From a checkpoint of a small transformer trained on Wikipedia: 12 heads of 64 (3 for keys and values), MLP 2048 SwiGLU.
MLP neurons of a small language model. Each row is named by its layer, matrix (gate and up: input weights) and neuron, and shows model dimensions 112-239. Each number is 500 + 40 x the weight over its row's rms, rounded and kept within 0 to 999. Numbers have three digits each. A neuron's up and down rows have the sign that makes its largest values positive.
A block is one neuron, or neurons of one layer that tend to fire together. After each block is what it responds to, as a language model described it from the Wikipedia text at the highest values.

L5.gate488:517512509512524483516420515495446483513480537494527424493435442502551495552462512447470510522505529477473520514525484559507467509491552446367457512482549515576494461547481515483532474570519543497481518427521521451583447467458499497549515491524513529580414507469518486559536544482504557491503503481484459526475493449497509510546482551530608466541554513502602560521490501464474568498433
L5.up488:588541530490493522503559536586448444516441420452487570430509533497388489587531497544486525499529532452420522466540467468448525531532434496547436526511558459541486560558475540507467505564515460493522470566488439549536524518466518486493535520504496537492458465469470511488510464508514524486513509500561536530456523524466499456467521527476476553464464529444534569510512537486517500480419
L5.gate498:454497516515495556489456517484498472488496536512463446438481448498540477582519542464548537470444479521481497498522454482502512508459515547477532484529530489572431499498451453550526533467416496471494448483524505513433442493530451451482469509516476484510497530544472492454443526554516526532482427463461579547486527492557481513550541531503530516536461423466511473527471481511508536535488
L5.up498:496481549508507533498547529506492542536509467528527468407540524555446553514534510445588566485519538486530502523439472477523465483497481469504473440419459455420500494581465516527498503457553509454486535525501509443497559508523528516476447473487483465479492585478479455536491588522545499469475545468441469510530549424552473596502520559500553442484588493486478383465517476501488446527474
L5.gate732:502483533497497487600473501558409517465525494472491618415441563469535491569523434505507545508493517555521398417548547516502521517424476462530533505464536538581532502472486439542440533476529512489464485452475512487461504533490491505523470492500544501559534525462502480513458457481482569485496448459542480488539492505538476559481457435502487540570498466503536512463474489548571540522462
L5.up732:500570503515512481548472525563511548493451527457463542483451496528382424467443460492480506478520475548481530542502510449524493522394443451464524516450575515519507517535546461424488469485543473503520509430469500502354474525538482481501539466532550498455452551455548478474490509467488481530522542496495568567523547523493492459448417538483422479544527484550468464497483507504496489559496
L5.gate755:556526542474518465491442525497502504615457513503539596472451490453522509490397533543492501468504526443560506473522560515448482406505475488506476503499493568562521448481432495483503523432492544498554449486497458523504533518485554416493537503509556504460486494482498446528382568503511462483539509532498467597519545545452512489521489488476501514546475518553530505494535549460426483492510
L5.up755:485466550500473573485436534506524490489488531424477459530522503503510547512512472543514535444553503496491460514561422471445514529451456491515459575459495521545505471462557496488528537459553476536564513518491441526512484470471515437540529447531475516503504433521513501513448471490492433524517511513593571531500509497501464471514471561484463499515521498472416497492502514537480576456470
L5.gate916:465484542481440501536537530503503496491475428462528482527499500493477528441549489497443535534496467512560580542591483581547528435445440495578490525515503523431499500489534470548401513497541536476468537550501526552459541591515508396529523497442523510479447515508508529567491497518455471525523547480520533481555495495504502519439435543502388561456474474476547491497515548476533471533528
L5.up916:531458457509495495442482533536509426546490470551480537489474486514453479449510494452469485531504579409459498488409494458475471529521579526508539541524468539575514478515533537475530499556463470497476513482501477468526479479510511562517508511521509423496472408503565503578488466584567468460525507494522574511474492468542542504512499484447518495547562476488517403514477556450376515530539
L5.gate1147:538458542537436530538533571477435478570522488510435516488505447504530549539486500507504478437498490496470449476475484557478478561504474502534486513418394528510506539518499483490503388508534467554495540523530465457419530451477490458483499544460527542545567467524549478473485489486495475515543469532526530544508509543589526488454482528494529462466510493554501473404538494492473475555453
L5.up1147:494469537526551471490489539518507467479499541514475445453511487465389489448433503512428444471555504524534511488496552464490472474479521502518578508529487522458496503494513508449505404486478456468585545501510466439480500487501476488461495525490533481446541447482498485432432512497450554529447427445479543526584506485514508533541411488466445554588522508489502533525476495515483495527411
L5.gate1166:556482556566515516559550537572547511535500525445488496518498563498464534479490523480547501509484455436522464504457541519476508506529496484454535503518455481493484419516561484549480589489483489458493450461503473542532509536456483500540510553477509512490481524493483507459491513487456472524477508433476493537560422544523434487487530522547496494467459556497483493519538593469429531387514
L5.up1166:527561477560451490511525464538480519492468508464453508577496518523460527400561492532454520453518478545574494524502565447496495525463551472434469596525506520526485509556462486516580488524517408517477451492490522554507489486535464526505502475515459507481547462513475520514507437532481498482499490484548484527529515478479496473496570488523478549560574536449513569517528533496502528540536
L5.gate1295:495554500479420519496509535494494486435483516461503522469523444434478509480523451548428501512504529586506504440453539478580585503497506544542437489462523531553471524500498474472442569488516600520537565542528540519491502454493474541494476425431458502470439501473525463506510530482495435400432544479538524496488507507525516514470551557440505468514492416473470501455521514421571469463533
L5.up1295:496523512485483538483541453507429527516492476526475472547494567459504484462471521446461538546505486479447475523503464507484495473489436523554470581500506507506443494510468502498511499509544486545544549435475486572526533478507528521494500506470548536502538548476475409422477491542475508484508470520509476478530419467479480604468522478457446569451429469527552508457560490555475519593557
Responds to: Infobox field labels

L3.gate82:479452522567549486501412537511566525518531519483488533462462510488551485438597460500455475494512431476496512521527532481550545555550521493468532504504461532557480520462527564485553552505551479515471491542523530491517618515474506528524554490461523402570530553498495476491504549498471511450559473527478436439514453507504477476503459546504582487436495517524485495534480565458495488505531
L3.up82:516444504531474495541414516471480509538463515436450501492497498436481521508585423464523424463482499459477478545503472536439487488500517494498481405441501499552520421439496481520542496474493497586476487550486531387483577531494480444446509492497469515533525482486466460446503523455548463470552517449493495462495527551461453497498472394457537501424505493508514479548539512551487492550483
Responds to: Words before a bare verb

L3.gate200:566447531457457577505472564595492476495472508443489493517490405531441512451461479516506547434485490471586523501471526551444512499513516535460474515483432450554515523496414528477523446532506464506470496534480505524552482579524543499496574494445517550567499429488500521506496503457453480428523558452515484522481493518444497457469459504470549510578535509502553451471495571555466478531422
L3.up200:547426478452474559507513585484509435523503518491544519469486419499448525416456495492460549475461489468572522508451549534478517474487471552455492501467432503516546509491464618539536455526519436487515482552468503550510526584496560500484523492473493520521534530520479514549428512492483531475482530485469497548495463545504473484478454552458470513511569577484509426495517526441503573489486
Responds to: Field-name labels

L2.gate30:400435513504457437526508491478575480542543483504477545527551513487455561481473460459540503456449503521465493571477516513442567440411538558563512542579520536544481458496408534518501388490489514479444500470515568483457429449528468487480499455508486619448510495525456500449461462544533477519495539503520486531510476476535479550453531519411451458488481438549482525494443521521513512429445
L2.up30:468482545541532496479541508558559519457468498505442487515549535451453474472500514455511554443453460441518501527456500497516443486481550506520565481576498543531461471471424454451485466495512438487534457498505469467485497457493473510452542465528538569532499484534449486564580458530491514445515425581539542488564555461525495491511525483454450539542536502533573520497478530530513478470532
L2.gate56:461483494454491516465509503506537482493518529498476540425503497448444452525435446506487491442456404451499547507490527546485470525484548475518509507462463506504516461503439482548506514515444460511590509553534553552602444516564505416516527489479512474492511473511490490493570498495490578492503545468503485505488423421459403489491469519458526449500448512442511563505504501508472547523434
L2.up56:548464499441499452502581551505502519536501521482446504528464426509526477467559452566485551478481472483514448524509510485533547481437548512562461479466478517542508457471491473546506483507575427474560427512519542470435515533553543565481552484533448430505596479492441468537547462509490488450536543468521482491505569539571448549511530483479563518450531530579479520483520514568506559381517
L2.gate305:498503545457472492480524503486489524559558560473572505502512438515400571430557552456514432489495538508395519489593508555444531529470486454554558446489542526547420444478485451515520451445516514466484459530498450451472500439489485541519488513487538511464495486485470497538563537484410596460474434475491428529474409549543548550525481507458458483544552514454517547531516494546540575490519
L2.up305:476427495517464440488532554534569504526560557448587482457515560532492529429516562466512495464516517512555516484555508503508529551487515545571505545490540546437480447539529443458547464498447579512457497497432535519561545515443601542435542522418517504514483545504507483458477597528488498438504464431515406506494469521490495495500410498522485584491472507502542467484512546503516517499530
L2.gate536:469543567500532452513445469532509494536507468495484499506540445479515540509466503400494484537509532460449461521529446585454513520557509452467511466494452459523446458510546542495466451486462448518584472457518554480482587540564428421494466432544485475418492503523503488500453463493436388533504493523468443477448520576467501605512421511496571524437515518517530530444523489483439565466439
L2.up536:479546487536520499549492563481496518495506501524515526442464475540489500534551481623493503507470507498512504463536518481526520581404498480488520477453496532487481533478404545487560446506476544513484503507521539509543468497460488517518522498485473571510443493437533447483549484437520607468523432532540473566431525496510536455435497487480464543572438424468500563420512500518569566491455
L2.gate1233:489528563513505537543535524534518474490491501463494485506470443475437503489446483503459510456447498481553505569582468514458486529501576520520519512424484451551420473545553520457463488487517505524467438487529496520481549439489554439539464534559492559538493524468483482567480460452434510547457448510542526532500577488548418498466496532473490528519533487504563544410464495511505541600510
L2.up1233:393513575481585547503515538495425506563514577485516640555454542524502497497496559490505443464508499426500530463461545489496487572504487462607453521428483465526450450415583481462456396546540550514501492478482566497486501539536499498421491503513471469455529512459476452524472573574466524438497478498504491498481496456490452542463505491541513504546467462560518500516521551481559499466408
L2.gate1329:475529601470481560540483539493572511478499542447479554470451524519568438481551522474559538495494464451541507448516423560613536568483544474509478533419441527565512492528423483543449454465557468515508529517504458569500496475492546534555497543475430503463460467529504536561462467535499491495569484439465453525540460549541486507534450485543462509474489495540482419526579458505446479555512
L2.up1329:474521508494485445486506531553560525536548527490500563563500539502516479504473546534511556552427427487544528425498496499532502505478529553517487558418459492482404466508487492539494435465552464447511495534543435518582521553469504568486528521492509528509496464526492491544461444421467553548450449463545570501529520483513498487518495513509519543536414553520471453499469514455444536533492
L2.gate1392:467504407452497556483403532497496511481459511462468514529456419425594548438514511477430517548484484492517456527538518550469464551551447525539506540578538526469444506503523497462488526583454489463563478433439450516552487532539597519579508525538529491536518483479507509493428498456473547489485416470485519502499490515539497510435499501429528474538516518502524558443515482494463439469509
L2.up1392:495529515395548504458463546472538523478542506472450507500471411465509546440446435389492499500475478472504504512540498563459505561522527467568484440502518508482484534535484506546442523603545470559499514459476462436530487586542578485610475497570501530518507518493512438495487443473512557463472509489448471527578472494465573494449520474529513453489475497482481491481488515525498500441505
L2.gate1778:520451479462547533457460474431486518516590484475468537581481470539508546504485571482554526520522429515467550484512477487449452539480484450518487464521536428507383502555452502457485576532495476546477475531456456496556485425441526524557484564521540514505482453437522478493552497531465539452572415485542544489465514560650557538492519413455473448478494460512494520503461498484545473524594
L2.up1778:474576528442485464472460463421543497497571462532514513513466582559517503527460534484532501573530433510563543467498464529455508535472463425549499460555482462474428561582525449477513485509538475514464464506422533474519515486528470536509544546546538575475555453484532532466545434538453497489557430559486499443529475562616508515513467467525512400447522510535478517501481569492552436509538
Responds to: Infobox field names

L2.gate282:562535501490478531507541500527540545492622520582548535504507487548444454504523448484450519488459543501543392505482512489517538620480485522451540582534420486459527492493473463497548504520481454556495503537491511442462493576482455527453509536567555537516528493429564446472498588516502523555522492545505515468506499473447570538479569553508461589445522476501526514518548563465478463547469
L2.up282:451409525480428473427504487566435585560590480462419482507527465482495521506506523531403514589477527550503520540471452537416479554467551472502564548551481503512464554476557549416502441536408463478499530532515515488468542456453478550560518493448451545544481543476514496463472534615450472482492470485476514523577456517448472435496541485517487568451480592561490507506527519436481497564512
L2.gate489:479470486508473437499474466544501485571509446490460414472550474518469471445533433483493466466435499542498501503486505532499560508443508523530529461492590492480525540553452508555489511506541535566479489434489548439462441465529489479479468479451528472512466438470489455492534442523554526508484520441511506484518515499536479495460604525471470453438475551502473487539462428537542522451500
L2.up489:523464469501610553420495483478378496495523499500474532552515569455484487428546501535466472511460499475509525449511483456512491487452524485560459483473489461522510624456444511544487427468494520505502525540491522502553551501483523523465469479535403516455485443456520526454464449512451619514477582478470524524438482519517449523512514482501520463558482547527481497493500570526520540532550
L2.gate542:581532481504529545475459512512505553488481490486506520475525512507493509458540495469432553500496451493461521470519515453498500520510465535419532471521475552594535525500533480443469458386563510434519509480534435601468511488493489481476476467455519531539494510451518512528496510505456502511477548466456555506456508416424524556457500415410503486433486557512501509546444534498486501497477
L2.up542:536453444489437438489438465493467472456580568501513519472520519476451507454475514505556497498553481505475544481559453492418570514535559456427505415505451529500508528447559494451521544520553484444476542482461501532491527483534500509498578475520538491522514489530524502520498427506472494583541459534546570550498555476462475459478424497529501486489531496506512526551480493459510492554563
L2.gate665:491457538497509407515436475562475480477627429552461599531550476469499522401472485578555507456423497488536507476535528543521422529518496447528526534508454560545491491501397490533442488502566512470482487515531476477537502546542556443467462506383382546523479481511452543449508509539492560465447458514511454438508522536507518450529470581544496536541492507502464512530487508509528506486568
L2.up665:484511456459533477477468455467530483500538500463584489474550553515507572504545496507453473509536476514520466512509533478434466568473526471510548474495494497458459519517472447470527560489486533509473486533473516486538549548531513464475515478473492587501503563437481476592545567458518547555498526466554523499467497517462424469517546454517429508535564464495546539490517450536434564483524
L2.gate1349:455503450439538563428473494474496436483426564485461506482490434520498509510507472476530438516519463424533520515547490493513460492510466557525483512542612476508542525468547483481551494497458495516514480427490545477455560543540467448473601480543525441446457440453535519501493472499502526477547536460526500523561510439519490494490523455489457478516541477497493548477480486483531536465476
L2.up1349:471535549498557499447471491489460473491504549574491498507496472460493499443450429529464496521501505424483561510626423518551466479520544504518472450534565495405540517401581556434564505505509414451516510500515527520516534490517485473574487523525535448523478515578508525471439518482534449536496451529472461481495447513458467488553465515474479515453513511530506474532460494482502467512489
L2.gate1487:536410467379556461529504527506499506552515451504483505533482496535555470454569484464545490502467511403555525563489502495518488423478591499431527486500504492507494491479538551546524467470490479489471565415508459497556496467500475526448481418462471522527486460537518489479504488456521434489578530522485474510461547502476485537446454446414517459396429541481481513501477468460536506576515
L2.up1487:508493469455484512453494543492515472513541528586446525481512527446522523561461440515484465481485567483500498491583467452525456448498492440533539485484495566481518444503471509522507483536521493519509535467467454506487588458448550552468588539521567511478477538490494556490542472459487445456472506497529519459500531528432471487494415533473436553501549530501481466560527479502524501562551
L2.gate1630:507468499474499440531497523498580607559534476569420461513495546535547525505518457542457486582517453475485559448482505604509562568473460502431468504498407447490516531523540445497479517495545485458517508592513452490545525466484464488491437493401527574506523504585483472504471454472512513543484448443518474558493521477564496491510516449517585534559523506491547511473525529512412479553501
L2.up1630:477467520420520509503502487460612484548505527546463486492597538509488463486521466462529550533502492526473498506536494533438474536554539470511492492600497499523477513480447461513486532453492486556509469449543489490493470444522515512567490498431480487524582510498465454526448561496488522520531530545481555484411497529448486456481511514492500474489510516525477457534514487464461438647538
L2.gate1822:451506495497465544465574546482460579506425556525468545547503572468573458489559498532488526475538557477534583505413509493443486522494422481452557568526478459445464479501505483463480517556564490498471472495465499444441528563427461492556493457520458490531522484492541485443459531520585486477455438526488519491507531446490414451482544491483481499504514511453513513483448565449502549527547
L2.up1822:492527498511519511571539453513500463458554444532504516444505517520579517496594463527465486453482502456500495437504492440450474501568530506567465500547538463574459524472488508473528438503462569499460528474478538561535445497516480516513530446588504491531546527507490510517489505479450502456475487470476601479521505380407522515512450539527530447455504464467579469505536511498474466451501
Responds to: Infinitive "to" after intent verbs

L5.gate198:524514496433477492499540498396493563485502529496510481511466539424553482512474491489457547489506484515474449540489545520499504521531489445526479524512463623515457528497507450493550519546507519568496462487549495463422592422497459472512466561531543535507478449539475467573520539504442474514573450413463489526520533463481469505529498598468493531538508487462505443481463556533484477550551
L5.up198:414512530438566562494532489516502529488564536477559531513482582548499489435447432541506512523509473457488510532496434489447458477448581494604512509453541526465518536503528431544547487554470472468480549458556465539514604493468508522501493507506524539474552587506448594524519498555464480464432552478499484580564541512538469474538568560509492560503505454496498453444531498478535463458509
L5.gate251:557432517485499415554511570590452529571523467498509519503529552554518504459517473526464498472506521517496504551530528444452517485435480444470461489496449566487489508437495518546488424500547479497455554459481485511508510511534499481565475569546529531430528562448495543513520523485480453552498492520482515527453489558576452497518450570501503490467530553565512433529466481524471501524487
L5.up251:483524459486481566538479493490448593497487461483460466457470493568456435490553501512534528472462442443525498449504521522529522511493493473495442520489472537499512514498525508528481440459508483502513495476543493453513507443470460468581535485504569518499490490468516497538465547457536456492507553485541477553514545451500491492496506492386459542563514551474599526538543480461530481480536
L5.gate276:487527524509505488485476478573576486534587467501506535515469512507493530529529530426472483447487527494405505497503433528484494469559507459478459500499549605513488512558514467478518475447487492501532488526464423580578475493503492480430477492530507588466492518497487522481557544594586550557458545497584518439576477481502444525500561412481552480569450492539501473573483437448535508475521
L5.up276:505481521499481553529520592556531564401539492535567547437522504556536521532483449487515544567530507549471503563547563520487552550525526489549513516491528434459514445517574516433515531515533470501488545470548421540466494489480471490518472561458565453533482526533528490502452470505503514543474490448462458437463543481526526487485522543495515534480490516559577452558468473499468521556465
L5.gate284:559561424554514562470481528534597474531550467528581507451527466605464496505547440455527534524498501537482498531470513529532518520471500490452499521424497562475482503463554481520473455523458567567463419511557515484502489480527541496505587454598521529460450533519459511492501514411412434519511466437511512520509520544446541414465529463479498497466472496524449494467494540459504399479494
L5.up284:515449509523461481518544512575510443545486464498540466488474491565568534440591514462531502471460483513488537535444395503454499495479505509541467443437447507478581514556570468503460599438517548582497464457467482492501488563534527490562428433534428409488513448511552554552464568404537450512489521512421516608537511441521532553517498477564537381508547463528541516490477543513487404529507
L5.gate572:473500489527568545545511495470481532461454496512519473488557507483541474492511504476468500582516558480457481541499490540517409467528527479514469545570594404482570554536450448497546482567554505484484474525548455541534513463550533440455483428498457547470548472546550526518570499569529521520479477520563434543530544463510516479483532544440466494514478545513521454438478514421499417491543
L5.up572:499522457464502582535472521476529553479611463518481494468465469484518541394498506476480499480445508535558515430531494523457519489493555549459514539497548460487521506468456512588442488589491518488542517511480519383515553484499525520509479479479526466513462506473493485519524528493405518536514582501490473466494485508572492501555511478504438469480395522445490559487500498560465515518543
L5.gate810:541495581471486475544584454546479480504496452512493520557495508538500507506469474412564501506520490460489546502503390496471516508554493566430477494534485563471535495520499553467492507569461498515481505487487501419505520480470466468474524533519566505514524473548488502519469464515437552490466505418497562424537527470567525505498468491557554446410459432478534492436482534503449447542510
L5.up810:527500534515519469414581468531532473453470468541549498498538529504566385445551499454557540474497455479518471537553483458511521512478578506459463542536513507457654485497512533393525596508490514468503483464479504503518434456546576501473518478500433494521573513544488395523479538577500554506502492480505456539498467506448521505550519539535479482482489411501509406533488548522476529548503
L5.gate1527:450556466495500458543469518498485419470521495457574517454565516474564462484506558491483528495513417475511419551507462476509499556453489539445461505466493511505505456542481467509512466478518503492529513524432519517456538441444440461479489480546465503437470505477589506565591517522488461469479571504521403491474489533511519551488568533472533502513506507488546542558479444529510449530514
L5.up1527:485538460486535474539513485512447518443580503501495468510531561491477518525492367499529572524535471475470495541533494487461437505507489508478546520432583466462452554500509514450555551484491507512531497492462482516547499533469455483538522522484519516508523576517533449530461555468483439440546490484599405563476501579481518399451485515433512490532532519471533486490511519537529563521461
L5.gate1547:542494585526502527530509555460547449504510493474493560536523495461566516546471468460464522504490509497443468433442473502480500513490506503534520444441516510500555545515453427543456526512553463571474541554457516483485556504519439521528515483543489481532465474514533527565484567507465440479535438496586456437493505434490454498448563554469450546443464451552499492524526515550482523470539
L5.up1547:460440527601576506545575462501535418559537493537485517498495562442476513518489501491491446512544616510481466478458493476445497487495514598538451555466497501488486493456526513441498446596486532488442488453466429451504492446523441438498576541521518532556500452516454465508491482529477328539573506519470488505512512499464520536500430542415519414517528503523469494473528500501499431496545
Responds to: Second year in ranges

L5.gate552:512456493504536419473459519480431497500483499468436502523476521493470563568520489496449546456462449515467513459502482470507503553491476510474493512477459515485534500485454552469444583534518519445483485522544444491532478503542485539480504600497547477507572522475489498532394506460466524540545497525493482454475473525499503448460510462529480580496471516477564482455551521581391468419557
L5.up552:505518505484532481499509551542482460509559513483401472511554518516436496498500513535547416473509544474481491512546524487446504466495443452478411482565412443544551522469514546513514519500517538554441460527494409478551498511589452449466512540553460498567589521447495537503463509536476541557496467474448511510511469478559551461451487496442454531592468528547430478509530557542478449443546
L5.gate796:464529528515477511460430464476487505476485479531479526507487468415548467525520466499465502514511488446474538512536466509470484505589474463469533467541447462491575544468520502547495551528473509596502411535505481500452548532581505493513514472429477543570535485501461491572537533491446488558536491531500475536484538480471450466513512535474527494496543496515487485525517544484463509553557
L5.up796:527543470480490398481498517463564512450520538466413499458475515495496528547502514504584492504467493527459539528543491529513517438558524461438507535516552448508523520440561466513474517508473587544438456528530548491531547510482509471515507495516448454490470481466437564445476542549490504537508453587491433484528517435500502518516450562439464490434518481547501517522492488468474509527592
L5.gate978:507467502518423475535512524556449519533494545543461468494522481566529468529470447443486449484477489449550552472518503485503477508463509547504561438455490433480459504493475524470479499507511493468437472568549503510474548476487472555486567526494415459510477514483497539522478504524528510496451449500437593501486510561480479528560539374492513487481486504554476464529465518446446438419484
L5.up978:520519417491461543474463512514473570483533512454384576492541457451549433522501472446600453496502495484541530467531492461488564477482579547536501500467480469495443493458530438450538471481507472525448438535477463563475494563499536551441545493519481515511439522377491533512452570473497472474485481517562463478481506520435478493523471449450508500439435508476532477526474654475407462482548
L5.gate1171:483408467518552498578448480462538524552532445434534517513416433523470518467496513447500471471451489529446493536480507430512534487538567528509510537544401418506538463457505530465425497502544570513521438522525426515462620447502468348430531485479449518488528517512501492501516446473496486520480455530514513425502487505458463487529423442418491526466541480502505533555507470468453466492528
L5.up1171:500500594510527521436463496460573504427540505462471474475491518476586503430544526489497407519464470495472470548477508532510501570489480522429490564517482520487543489383483536499529548564470521482477492483584479528488579478485476488490508512485447503511530566533510539469497536503439510426520400517491405448428549544509362495529430439440539559502542531469558475496440634474475470433499
L5.gate1589:550474529467474463474498544444581472498531527492489497571418460487470514469510475526439454459465571465610434451531471420540519446513497552494463442539526464512469458489519496460513464522461583496527542471455498483486484532479514478486490522497450468515526443451490603484478474482479545438456537430464490498435522572429500555506412532518501529423553506474502465530511431551569562465524
L5.up1589:526498497533487535552530534530489515494495537450481493426476436468487516479563515552564498506536487532441472478504509525545493465441521452528489601478496500479506500468513540509473447489407502605517517493538545609533466485519530507483445535466414516466551562454552482464465556485520550555536530474432444460533514510494502482576428521504469455495491513535507493511480545546545507476475
L5.gate1595:518452496576457514485507515509530528544495439506531514483500429533440516448517482528409450513528442479441439508502507533499548463529552416546499545439473517497543460443444516431391482482439462494457446536540508463461489531513559517425475536486475498463498481492425560490487490520462518528499464578501560486514516505535486455558464409515532547420478517508524498450492490499458502467544
L5.up1595:537507442516523479467474493453537539502417468471503511498478494446528509417499561509539588537520438493503465512425508488472573559471488500477506446466464509492429477451503544438468579536484499447529520509608460500528527577457567496399480509534465575509569505535536496576494521469418544464507476540533544455502564423455506552527453498456461559510480513543521458455545566502534515447559
L5.gate1753:501542458453520512546418515575507461505437511501503552583477481475526506474537518470570535471476547469515550542525512483477531485463552482483508438531506507553507510478495466521524488481471526464466458491536537479577507488514496504443473481521529497494492427509559511474504599556508494490431415484462444517528569464531467496477503531431537498483500494599514535461479474445508586461475
L5.up1753:614497535448515505473526543503526546520486472439534590531473468513558450478467485516494451471512468450488605501496519484477526500568495550427512496468512517458503517469497583540495500507489551518469428467520454519491586495525501443473448475470520446522486499428470550465511473580494543549536456518479477471431455521518486515533497482497446553526515479501527465528443557492504472505514
L5.gate1962:513440535464566479492522518481468501511492492473511516460570512460445469540576491472516494481457496412435502527544509527531517489531397490505521524532516515510547508447513467541485468489573544490458482565528511424513516469493504496465518522454497514452475450485531507489534545488385543482594422539472419474563547444491444450478560559464473539498499423535502484536514529488408429491487
L5.up1962:530475518449449427467476450483497501511526554475562478525496457407565537562520448486496468489517464487523480499581443506493502460447585492467532521481474460533490528468556474545499518519478590484530446567545519521543479589501456471455492405546504579525485463502455479505480530518530480512564455425511479420516468456459455480491521468482545491513495594453539434466616458465447442460491
Responds to: Pre-verb infinitive/modal slot